config.toml
n_layer = 24
norm = "rmsnorm"
norm_eps = 1e-06
rope_base = 10000.0
qk_norm = true
attn_scale = 0.125
bias = "none"
init_std_o = 0.0412
beta1 = 0.9
decay_shape = "linear"
z_loss = 1e-05
MLP neurons of a small language model. Each row is named by its layer, matrix (gate and up: input weights) and neuron, and shows model dimensions 144-207. Each number is 200 + 40 x the weight over its row's rms, rounded and kept within 0 to 999. A neuron's up and down rows have the sign that makes its largest values positive.
A block is one neuron, or neurons of one layer that tend to fire together. Before each block is what it responds to, as a language model described it from the Wikipedia text at the highest values.

Transitional time adverbs. Sentence-linking adverbs and connectives that move a narrative on, often the last piece of a split word, such as later, meanwhile, However, today, often.
L7.gate13,170,172,183,240,158,240,181,164,260,221,162,220,202,213,263,85,211,252,158,172,270,229,225,168,217,163,173,236,253,232,176,225,209,248,223,227,175,135,203,179,232,288,269,202,197,194,239,164,173,163,158,171,207,163,187,207,194,190,211,213,197,107,229,165
L7.up13,182,223,209,112,127,175,222,200,226,258,216,188,191,132,193,186,237,175,205,165,196,184,223,78,163,189,194,128,204,251,156,190,275,156,170,280,196,206,211,148,231,193,220,229,159,125,147,170,192,211,257,170,228,237,146,182,111,218,213,212,260,225,181,180
L7.gate26,201,299,181,264,242,240,167,187,203,132,207,225,214,226,237,208,181,235,206,249,239,181,159,235,199,236,165,181,224,75,160,167,218,204,155,192,130,165,282,235,208,231,180,187,234,240,175,138,163,175,240,220,238,191,147,238,172,207,198,178,171,153,215,201
L7.up26,157,293,203,223,172,193,186,178,149,189,198,266,118,219,207,177,199,199,162,162,203,194,224,161,201,247,98,185,210,206,192,223,201,100,282,203,188,237,221,142,159,278,215,206,198,179,174,137,250,187,167,235,155,197,149,210,199,176,131,223,246,206,227,234
L7.gate908,198,156,205,245,203,208,140,207,217,257,205,228,204,169,208,215,207,208,165,197,220,228,249,191,242,265,242,131,143,221,175,210,190,244,204,245,122,244,203,238,164,265,174,254,214,173,202,131,187,197,233,218,212,270,128,249,126,188,184,170,200,196,208,212
L7.up908,299,196,165,164,143,217,191,180,172,165,221,211,209,208,259,184,171,207,263,279,211,240,294,159,208,237,173,232,214,139,250,151,174,189,190,290,192,217,241,229,229,74,168,195,292,192,221,182,208,165,212,216,274,239,184,245,216,129,158,206,178,195,209,186
L7.gate924,228,188,223,209,150,243,200,128,173,102,167,154,135,188,255,230,180,178,136,146,242,236,190,246,176,177,249,110,254,221,233,207,213,198,206,189,200,232,190,187,215,184,180,227,211,191,205,221,236,171,227,246,207,171,161,237,179,246,223,237,176,226,200,204
L7.up924,198,200,218,163,198,209,252,196,178,147,224,250,236,188,105,200,204,248,226,172,212,172,233,223,201,218,227,147,203,166,172,216,255,178,158,167,245,199,221,173,193,221,252,149,205,209,117,272,148,185,158,190,235,222,182,268,166,228,276,210,175,198,213,169

Role-introducing function words. Connective tokens in cast lists and biographies that introduce a role or position, such as "Actor as Role" and "plays as a right-back", plus the "20" of years in lists and ranges (2004–2008).
L7.gate274,145,175,162,177,217,235,227,182,145,251,180,163,143,215,207,160,168,164,269,266,172,237,240,225,160,227,222,240,154,171,156,196,203,243,176,211,173,147,162,208,250,234,188,220,186,152,255,110,213,188,210,162,177,135,230,201,209,217,160,129,234,302,213,275
L7.up274,235,110,178,223,174,198,168,207,206,190,288,212,233,195,162,199,168,239,227,145,154,192,245,171,239,225,260,227,220,218,214,197,154,183,232,179,190,160,204,265,138,287,131,117,246,203,174,253,162,227,269,147,211,267,112,150,196,195,228,200,243,221,123,203
L7.gate687,166,224,212,254,203,196,159,232,187,178,230,240,276,104,200,237,206,186,193,135,178,176,106,209,265,159,215,189,188,246,241,238,162,263,194,110,277,235,218,235,172,247,232,258,176,249,239,148,224,229,168,184,230,213,220,145,201,164,137,196,158,255,197,165
L7.up687,101,237,180,243,163,219,227,196,119,188,144,157,194,202,236,141,254,113,329,185,235,164,142,153,211,211,234,173,137,85,219,149,161,165,125,239,178,257,234,176,128,197,212,226,279,257,194,183,225,200,251,214,205,232,147,185,192,161,235,156,186,244,172,214
L7.gate1108,162,260,197,189,160,162,180,138,260,105,191,256,137,179,198,313,188,168,162,136,267,261,220,281,233,209,229,197,178,195,242,251,199,173,221,240,171,150,194,215,164,275,222,222,165,210,233,182,214,168,173,227,241,273,204,238,240,195,178,170,205,173,182,154
L7.up1108,245,255,208,178,220,207,211,223,234,175,217,282,243,269,255,196,195,208,161,227,196,212,226,194,185,242,248,238,164,244,179,243,178,192,152,139,145,235,292,216,185,121,156,166,141,216,125,199,162,201,164,266,253,250,205,214,225,192,220,235,219,169,228,153
L7.gate1114,171,260,215,271,233,227,171,278,215,186,211,252,217,242,222,297,206,146,178,182,239,219,244,261,280,194,188,141,282,141,238,160,210,186,142,222,225,198,219,237,141,222,192,224,156,239,150,190,219,231,116,231,206,258,151,188,204,196,210,238,232,147,161,203
L7.up1114,139,229,144,203,213,253,211,121,202,182,198,272,203,185,214,246,212,197,223,265,117,213,273,167,184,138,221,195,147,151,201,172,190,230,244,211,189,224,225,207,198,186,160,125,184,152,245,184,287,207,169,179,196,156,166,202,279,219,212,160,169,241,122,214

Adverbs before verbs. Adverb endings (-ly, -ally, -ively) and words like also, be, both, still that come between a subject or auxiliary and its main verb, e.g. repeatedly made, also expressed, can be spotted.
L10.gate164,217,260,217,253,165,185,200,213,188,242,204,244,205,151,268,217,168,264,289,215,164,201,219,207,137,232,122,136,219,179,192,157,207,162,207,195,191,230,173,202,182,200,202,199,143,273,232,158,175,221,213,179,219,241,259,236,244,235,240,190,267,195,172,207
L10.up164,236,198,162,266,202,175,229,240,271,212,137,175,146,195,287,241,268,196,256,187,239,246,271,116,202,247,215,158,241,120,191,217,225,155,136,257,228,192,212,216,178,256,281,133,237,212,170,183,164,205,105,173,218,163,192,123,233,203,199,217,211,217,213,195
L10.gate370,235,207,155,187,202,214,226,259,131,289,209,192,247,210,174,195,213,236,173,209,222,221,215,229,191,227,181,179,194,208,205,160,255,212,187,174,211,258,225,196,196,234,212,223,154,141,127,125,167,145,200,215,268,284,198,256,63,218,172,244,126,161,190,243
L10.up370,240,212,142,207,192,206,153,232,243,221,187,249,227,193,204,211,199,156,200,214,205,152,249,148,130,154,127,159,257,180,249,134,186,220,214,211,222,192,171,188,190,124,206,201,254,242,184,154,203,166,197,208,127,294,186,207,202,175,180,206,177,211,192,156
L10.gate603,196,224,229,178,111,160,210,211,185,228,206,216,205,165,238,188,163,180,229,165,234,203,215,205,244,132,224,163,162,228,205,239,208,230,192,187,243,156,151,120,145,182,93,224,171,187,215,132,232,321,231,224,177,198,93,215,211,190,205,255,229,212,197,258
L10.up603,195,239,244,218,178,248,169,253,210,196,215,178,253,166,147,117,167,177,202,115,259,279,180,199,144,259,161,95,221,155,154,229,127,253,201,142,192,184,206,200,254,239,172,197,212,190,220,190,198,249,162,188,129,158,158,282,141,188,273,191,155,155,125,167
L10.gate659,245,218,107,187,216,235,173,272,122,149,188,255,169,195,214,207,79,186,156,200,184,179,170,188,201,211,227,215,187,227,223,247,205,205,234,240,179,150,215,208,169,169,241,233,156,175,177,187,167,260,220,222,188,152,212,165,181,196,209,161,75,216,165,230
L10.up659,244,242,223,196,167,264,160,275,161,187,196,227,175,138,151,189,181,153,239,160,242,183,188,190,252,267,179,227,211,155,152,241,199,188,201,180,186,208,209,286,243,114,195,261,193,183,169,251,165,159,161,190,243,235,236,198,214,155,257,235,189,301,209,189
L10.gate681,206,166,123,215,190,225,174,191,144,165,228,180,191,230,203,197,211,216,254,234,208,218,164,184,122,172,199,171,204,252,205,148,299,190,231,215,180,217,142,210,127,186,215,154,256,140,239,228,177,185,187,196,175,202,197,257,143,145,244,107,176,210,231,175
L10.up681,203,244,210,207,222,247,198,268,320,242,231,176,171,165,234,222,153,226,167,218,165,201,250,208,150,230,133,241,239,229,167,153,177,202,183,225,229,180,230,110,112,217,152,149,155,175,223,200,235,178,186,254,198,226,236,195,228,171,163,176,132,209,237,157
L10.gate864,150,176,274,160,204,216,165,209,225,171,268,174,203,184,201,243,78,209,221,163,188,155,194,219,144,173,229,223,169,215,176,155,171,188,231,226,249,229,197,234,163,225,173,176,201,183,268,150,253,201,209,188,205,214,161,141,191,144,235,174,255,170,200,232
L10.up864,176,170,148,191,146,197,271,133,222,162,236,243,231,271,261,222,197,189,225,172,171,207,209,204,197,188,141,202,255,280,301,164,208,195,184,227,190,215,202,194,167,183,216,179,275,145,211,102,170,219,184,192,237,232,186,187,185,271,192,212,167,250,187,201
L10.gate870,154,156,200,220,163,233,229,228,101,219,221,227,228,228,260,178,218,236,209,233,187,199,176,160,263,235,202,205,186,258,192,176,224,163,230,215,127,175,155,254,201,196,177,142,94,236,168,134,146,265,184,216,212,237,93,142,183,231,245,179,254,181,238,196
L10.up870,183,178,196,134,187,114,225,171,246,264,219,210,218,157,163,225,132,177,157,190,153,271,211,206,197,262,100,168,232,226,227,285,140,189,236,236,161,195,205,254,200,239,144,240,196,205,181,122,162,96,216,157,241,137,166,191,232,171,234,193,197,226,170,175
L10.gate880,116,226,189,225,188,284,253,203,217,181,154,209,236,174,115,208,197,238,212,193,244,191,175,187,213,170,142,203,231,217,224,235,147,275,197,199,158,273,212,197,218,187,190,200,233,203,251,196,202,237,172,202,186,110,213,219,184,192,171,235,192,221,229,232
L10.up880,185,230,164,146,148,206,201,226,168,160,210,201,150,238,239,180,211,232,155,241,161,263,188,190,148,161,201,200,160,225,211,230,224,167,180,251,189,158,191,233,226,218,131,216,181,225,166,217,194,247,109,240,188,247,251,201,170,200,190,205,226,142,200,220
L10.gate890,161,242,134,190,196,191,228,247,243,197,180,173,180,242,180,208,264,213,241,194,209,206,210,194,158,187,225,179,247,230,280,141,221,207,151,196,195,217,186,199,193,246,194,238,212,220,242,209,240,158,214,207,263,280,196,216,167,189,190,183,231,232,219,227
L10.up890,132,138,286,220,96,232,167,181,165,198,207,188,120,181,248,258,163,179,220,167,221,228,233,197,205,225,139,178,107,235,271,260,215,217,198,211,234,162,168,149,163,232,231,212,196,201,174,187,133,166,194,181,250,218,191,190,244,158,133,252,77,210,246,228
L10.gate909,212,214,157,205,169,285,250,245,239,183,212,213,200,163,237,163,254,188,169,206,162,223,197,141,149,259,227,202,251,276,267,244,210,245,216,195,231,276,142,281,214,159,119,164,175,219,96,202,236,142,191,179,207,305,186,194,249,171,193,214,190,234,195,200
L10.up909,260,188,208,161,174,207,193,208,181,229,207,252,118,155,212,193,234,158,242,218,237,159,262,185,195,184,228,202,195,175,213,234,265,256,177,132,236,187,278,320,275,220,187,259,220,186,211,187,148,144,214,216,285,242,266,204,210,213,202,250,155,201,225,194
L10.gate948,155,232,178,203,259,197,130,226,138,237,148,197,197,253,196,145,241,213,143,192,205,167,218,199,235,184,165,193,186,218,232,233,215,185,181,175,189,227,243,212,152,204,178,192,247,155,181,198,213,270,163,188,192,270,202,181,144,153,202,268,174,230,249,260
L10.up948,191,181,227,214,197,183,202,159,248,187,213,198,181,183,237,246,232,240,219,181,297,256,166,241,199,239,226,160,206,246,197,189,159,294,197,145,189,207,180,208,206,145,128,193,183,97,243,228,209,177,236,246,180,233,170,190,172,247,201,238,262,148,228,221
L10.gate1086,106,196,279,322,252,201,175,206,175,222,227,222,209,242,160,201,205,257,216,238,162,336,225,206,206,199,198,145,191,141,182,171,211,167,210,236,291,189,193,201,184,252,284,188,258,224,211,238,229,192,199,199,206,221,145,224,175,271,161,170,251,207,252,153
L10.up1086,187,236,251,156,197,208,211,175,173,177,154,225,175,193,128,241,202,240,150,280,200,181,192,213,179,300,120,227,204,210,236,105,178,158,158,142,217,153,153,211,176,186,175,172,220,204,236,172,193,157,164,165,139,208,237,202,146,222,224,186,228,182,186,190
L10.gate1177,179,184,196,277,267,216,180,202,192,182,256,252,220,247,135,231,160,182,180,164,166,152,222,207,249,194,216,175,244,168,140,213,120,175,262,219,236,249,172,186,194,240,149,245,251,181,243,189,143,257,167,255,194,179,236,238,303,228,66,182,175,193,163,213
L10.up1177,202,259,136,195,234,202,186,150,226,210,314,244,279,273,269,111,164,179,238,172,200,197,267,186,200,235,208,150,222,244,175,186,276,194,196,254,162,211,231,244,194,238,174,171,225,213,227,108,148,172,240,175,177,225,202,194,217,174,145,107,222,216,124,157
L10.gate1183,201,269,199,219,106,217,233,137,207,160,160,249,234,204,241,262,182,241,188,236,125,234,181,195,183,150,204,163,192,234,220,233,181,126,191,209,196,284,202,174,179,249,139,180,107,212,265,163,209,248,166,177,167,239,208,152,234,217,135,248,258,186,239,223
L10.up1183,209,213,163,195,189,205,232,222,216,178,154,167,149,199,172,178,241,173,229,243,220,188,224,246,266,236,181,167,277,181,213,196,172,218,201,228,248,196,211,167,176,242,117,136,222,171,259,185,142,233,156,196,164,200,131,185,168,274,242,249,178,177,155,248
L10.gate1237,202,217,239,198,204,167,143,232,161,188,217,188,191,189,156,165,198,232,173,196,172,148,138,148,216,211,112,239,204,199,203,140,221,181,196,179,130,187,243,251,252,275,233,258,276,224,135,241,178,223,211,165,240,154,145,226,174,139,126,300,213,202,185,205
L10.up1237,162,215,248,192,221,254,187,217,274,146,284,177,168,216,139,158,240,228,159,130,251,173,191,207,249,178,182,252,162,227,236,235,176,184,174,228,271,156,136,209,172,154,236,158,243,189,252,184,219,206,178,252,189,246,276,221,233,244,194,166,182,205,160,216
L10.gate1322,184,220,159,162,210,215,190,204,145,175,166,158,219,239,204,220,185,176,170,183,223,213,190,146,235,177,167,188,203,221,207,268,314,243,161,250,257,180,243,222,112,225,207,216,163,269,194,67,201,187,164,201,231,200,224,147,166,239,225,258,239,166,214,211
L10.up1322,154,152,161,226,144,265,122,142,213,246,238,176,245,271,201,206,205,261,192,178,252,152,134,138,247,197,211,150,192,219,263,186,188,225,226,177,197,206,270,185,123,267,147,194,177,208,206,160,213,214,141,217,181,197,258,274,114,250,192,190,258,127,223,187

Pre-verb slot after subject. Tokens between a sentence's subject and its main verb, mostly adverbs (publicly, physically, immediately), auxiliaries (is, was, has) or opening quotes.
L17.gate1110,144,147,197,158,126,168,151,193,165,282,184,191,138,184,166,229,188,235,254,154,172,207,210,202,200,182,309,232,260,201,201,239,248,236,174,171,285,201,205,279,216,106,208,233,192,163,168,179,226,206,122,223,230,177,136,228,237,148,99,205,264,223,156,269
L17.up1110,217,157,205,217,203,154,174,221,218,206,163,186,226,141,177,194,161,232,147,255,184,226,232,213,119,246,240,199,244,280,197,253,309,177,215,183,211,207,189,249,193,208,216,298,214,277,174,110,197,117,155,172,181,171,73,171,229,239,183,142,172,178,224,217

Name-to-role separators. Connector right after a person's name in cast or personnel lists (as, –, :), plus mid-name pieces like D'Cruz, Yakima, Ceredigion.
L10.gate25,224,243,184,230,241,237,166,176,185,237,229,223,206,201,228,220,249,273,224,245,173,193,133,221,230,186,185,122,278,192,240,176,120,262,194,179,189,160,220,171,179,134,167,197,232,215,172,256,186,215,152,192,197,165,240,195,167,182,185,226,285,235,145,173
L10.up25,162,207,218,182,255,214,165,242,233,194,234,194,227,189,219,209,223,135,183,93,144,239,108,177,233,209,221,166,124,207,230,213,161,177,211,176,191,230,197,221,254,264,202,221,172,157,207,236,274,216,152,251,127,185,199,132,210,137,184,179,222,244,84,172
L10.gate75,213,247,167,193,262,224,226,215,200,202,255,236,209,255,217,199,232,164,303,214,181,238,249,258,196,209,190,147,101,218,208,208,257,213,144,173,153,205,156,120,235,219,148,272,200,194,95,176,254,192,199,202,234,168,179,203,250,191,189,123,143,210,196,131
L10.up75,164,188,223,178,225,187,220,288,135,243,198,226,178,191,147,136,187,201,209,150,204,189,223,219,179,203,140,223,132,187,220,168,159,234,206,189,230,219,198,246,221,246,194,282,139,165,85,91,159,211,124,215,152,202,216,193,285,230,254,208,240,219,216,151
L10.gate260,164,190,187,203,242,184,108,197,193,206,184,144,265,259,137,200,239,253,243,171,157,247,164,216,194,195,205,160,263,210,163,185,247,242,194,151,171,231,201,212,146,215,162,210,243,209,161,236,179,260,183,168,232,276,114,174,129,163,187,234,209,154,155,147
L10.up260,186,215,223,231,238,213,232,206,201,196,215,207,254,121,197,208,195,254,181,298,163,245,198,210,180,161,166,274,164,202,238,166,209,178,249,226,204,154,222,180,156,197,202,286,182,258,218,200,263,164,157,182,127,185,118,269,230,224,144,236,227,239,218,165
L10.gate296,235,229,204,235,226,253,200,237,174,190,246,197,94,173,190,195,183,241,261,173,161,145,255,224,189,149,141,220,149,224,250,229,202,256,210,201,238,174,114,188,264,293,208,248,170,260,231,226,240,153,228,195,246,165,174,172,133,143,167,231,163,190,206,154
L10.up296,143,225,158,270,220,211,143,234,191,166,267,223,259,112,149,230,229,242,181,160,249,213,251,153,190,201,174,241,246,217,195,178,179,197,140,239,148,214,166,220,331,206,221,229,168,164,275,222,168,245,223,231,183,265,202,213,214,220,170,241,268,212,281,127
L10.gate310,155,292,292,200,243,215,197,237,165,186,246,218,212,233,187,287,201,217,213,209,174,227,233,213,191,217,305,268,177,195,209,184,237,186,259,222,242,187,204,166,276,205,274,266,206,219,159,219,254,213,207,161,243,226,241,186,202,166,132,209,202,194,182,199
L10.up310,113,183,233,260,184,233,172,189,178,245,73,201,147,174,182,255,189,174,271,215,211,216,206,113,191,225,205,254,216,168,251,149,224,227,196,179,245,105,224,208,274,208,204,212,235,189,200,210,285,101,122,218,237,147,186,169,208,201,240,230,281,133,236,149
L10.gate351,114,302,187,226,213,153,88,188,184,209,152,160,209,204,204,181,213,232,240,278,218,182,234,212,239,166,148,157,154,222,183,185,252,230,225,220,259,213,192,141,234,271,198,215,147,171,162,151,329,282,183,237,167,239,149,130,175,131,241,235,287,234,159,218
L10.up351,222,182,188,145,228,186,191,259,185,295,200,240,120,235,205,250,185,178,251,227,215,172,156,157,224,223,208,160,226,243,171,251,153,191,136,218,248,240,271,182,220,135,159,135,223,238,134,142,266,207,183,180,226,158,203,233,180,173,138,187,149,133,136,151
L10.gate377,219,167,211,157,164,237,226,173,171,249,113,188,198,198,185,134,229,263,168,246,160,199,164,219,167,115,236,267,236,257,260,153,177,160,230,172,197,193,187,226,189,152,152,194,130,222,196,131,265,247,185,241,267,166,211,231,168,159,254,207,260,151,181,149
L10.up377,133,190,212,262,185,161,209,208,268,195,188,233,196,177,190,186,148,234,179,228,208,167,250,250,162,261,135,256,158,198,200,179,220,249,230,261,199,167,239,165,259,188,140,231,235,147,208,211,151,187,232,247,119,196,225,215,193,147,200,142,180,192,164,225
L10.gate416,202,148,156,211,83,261,168,183,217,188,212,220,212,174,168,185,183,147,226,205,198,212,205,183,256,257,188,250,210,166,188,160,196,252,185,243,243,220,147,241,270,173,166,133,294,147,167,223,165,182,255,176,190,296,149,266,170,229,242,91,166,238,183,241
L10.up416,166,194,193,241,277,178,215,189,173,231,167,185,244,209,232,213,272,191,168,154,241,221,226,180,206,240,182,230,253,235,201,258,181,209,127,157,163,201,273,194,279,245,170,158,175,212,202,187,243,215,297,151,135,228,202,217,173,200,219,192,207,157,251,207
L10.gate511,158,226,221,124,198,262,188,201,174,216,202,230,262,212,227,224,167,193,198,206,176,292,168,160,261,234,230,290,198,106,195,224,173,233,174,171,164,145,209,225,218,230,200,250,250,220,142,190,178,186,219,146,176,149,153,203,209,162,199,203,104,174,191,213
L10.up511,283,250,157,216,188,208,129,202,136,166,249,204,197,212,172,256,151,202,243,169,162,179,172,100,200,242,175,226,201,210,215,239,111,246,175,256,217,163,214,163,148,232,181,178,200,137,147,154,255,178,182,157,222,257,207,237,213,166,279,191,155,197,111,261
L10.gate564,182,159,167,216,201,218,151,238,192,213,230,245,192,214,211,181,144,281,195,200,164,182,268,211,139,241,181,165,208,207,186,266,195,154,249,207,217,217,196,206,254,238,191,237,198,244,131,183,195,209,172,229,227,226,235,137,205,221,209,205,237,184,171,188
L10.up564,189,195,203,250,226,214,266,142,222,246,243,197,234,190,145,216,78,217,245,174,171,208,218,163,322,104,235,242,220,215,157,212,243,229,246,151,243,233,165,165,116,153,191,249,208,165,232,230,166,187,176,237,215,207,236,173,226,178,273,197,147,151,171,255
L10.gate783,160,230,215,156,167,194,192,214,188,270,201,231,242,232,169,137,129,246,210,251,168,269,163,223,182,266,169,197,203,139,198,242,204,206,212,161,232,232,279,254,234,201,230,223,225,268,171,208,220,241,253,192,228,198,148,141,118,208,216,142,206,231,216,229
L10.up783,185,130,253,213,176,159,205,244,250,202,262,159,192,165,294,184,218,212,140,158,174,210,186,163,188,216,219,153,182,170,233,130,161,172,210,137,152,244,220,199,200,214,208,180,145,189,203,191,181,211,260,248,172,139,195,258,184,189,284,192,214,197,139,233
L10.gate1021,177,154,188,238,214,118,230,191,210,249,205,195,219,241,196,176,130,225,183,229,200,218,175,199,153,166,234,143,166,270,223,225,213,187,233,137,287,189,203,214,191,236,222,225,214,234,172,146,212,214,225,293,266,179,202,208,128,170,261,248,127,297,226,261
L10.up1021,220,178,195,223,210,210,215,256,244,177,159,183,245,162,239,204,205,191,186,184,129,136,229,240,181,231,169,245,209,311,249,136,289,230,204,166,211,213,292,209,224,137,211,165,188,166,194,229,257,238,119,226,140,221,194,210,141,187,209,250,230,244,204,167
L10.gate1029,197,201,186,189,195,228,169,200,207,229,142,268,248,171,186,252,178,263,132,186,181,220,187,189,262,231,149,223,172,158,235,165,196,166,203,123,241,135,239,182,175,131,147,260,114,200,132,290,151,293,237,177,203,185,195,144,226,224,243,140,189,174,241,129
L10.up1029,203,182,271,243,132,230,166,158,199,183,175,200,254,151,138,218,65,157,237,207,194,190,225,153,234,178,167,189,239,237,210,160,145,180,185,230,209,169,245,200,122,139,217,239,208,187,204,229,169,216,206,182,198,182,165,203,244,292,159,196,230,238,201,110
L10.gate1085,188,210,176,252,186,232,192,208,160,227,148,149,156,261,154,170,133,209,172,271,158,216,184,277,195,230,241,139,225,194,227,142,227,172,199,159,210,153,183,245,235,236,119,215,225,145,177,199,245,192,254,167,200,170,169,150,183,184,240,175,232,211,152,222
L10.up1085,159,203,249,202,173,270,215,174,148,151,173,143,206,218,182,244,202,166,255,214,173,187,202,181,184,202,208,166,210,172,232,233,216,180,215,147,258,196,163,218,170,216,217,133,198,227,205,221,182,182,226,215,260,188,161,149,216,199,222,234,166,268,147,187
L10.gate1231,132,199,123,209,184,250,274,211,168,221,190,248,209,137,207,188,169,220,191,165,216,207,167,150,223,213,155,198,166,184,222,150,150,173,158,135,159,193,199,181,199,221,270,239,173,181,181,74,212,221,145,189,255,193,306,216,128,152,213,225,177,224,234,148
L10.up1231,156,178,194,140,176,126,260,157,213,176,204,165,273,210,255,127,161,191,199,111,173,180,223,211,183,176,182,251,229,187,220,230,188,219,182,218,129,196,195,248,155,263,252,153,200,135,150,194,175,161,155,228,245,259,211,183,200,135,152,188,166,236,232,242
L10.gate1342,187,242,123,206,208,218,208,229,149,229,214,129,184,126,87,186,168,230,276,192,206,159,227,177,197,168,212,116,234,240,196,245,208,212,145,167,242,126,240,207,126,221,198,166,263,189,191,165,191,151,235,232,290,253,188,135,147,176,193,231,215,243,171,240
L10.up1342,179,297,118,190,231,129,159,211,157,209,204,116,252,183,251,197,174,167,174,205,238,209,191,233,241,186,170,168,224,227,227,243,202,190,195,206,192,141,210,273,182,315,198,243,173,164,175,241,176,199,215,225,267,189,227,176,163,169,219,311,222,176,224,216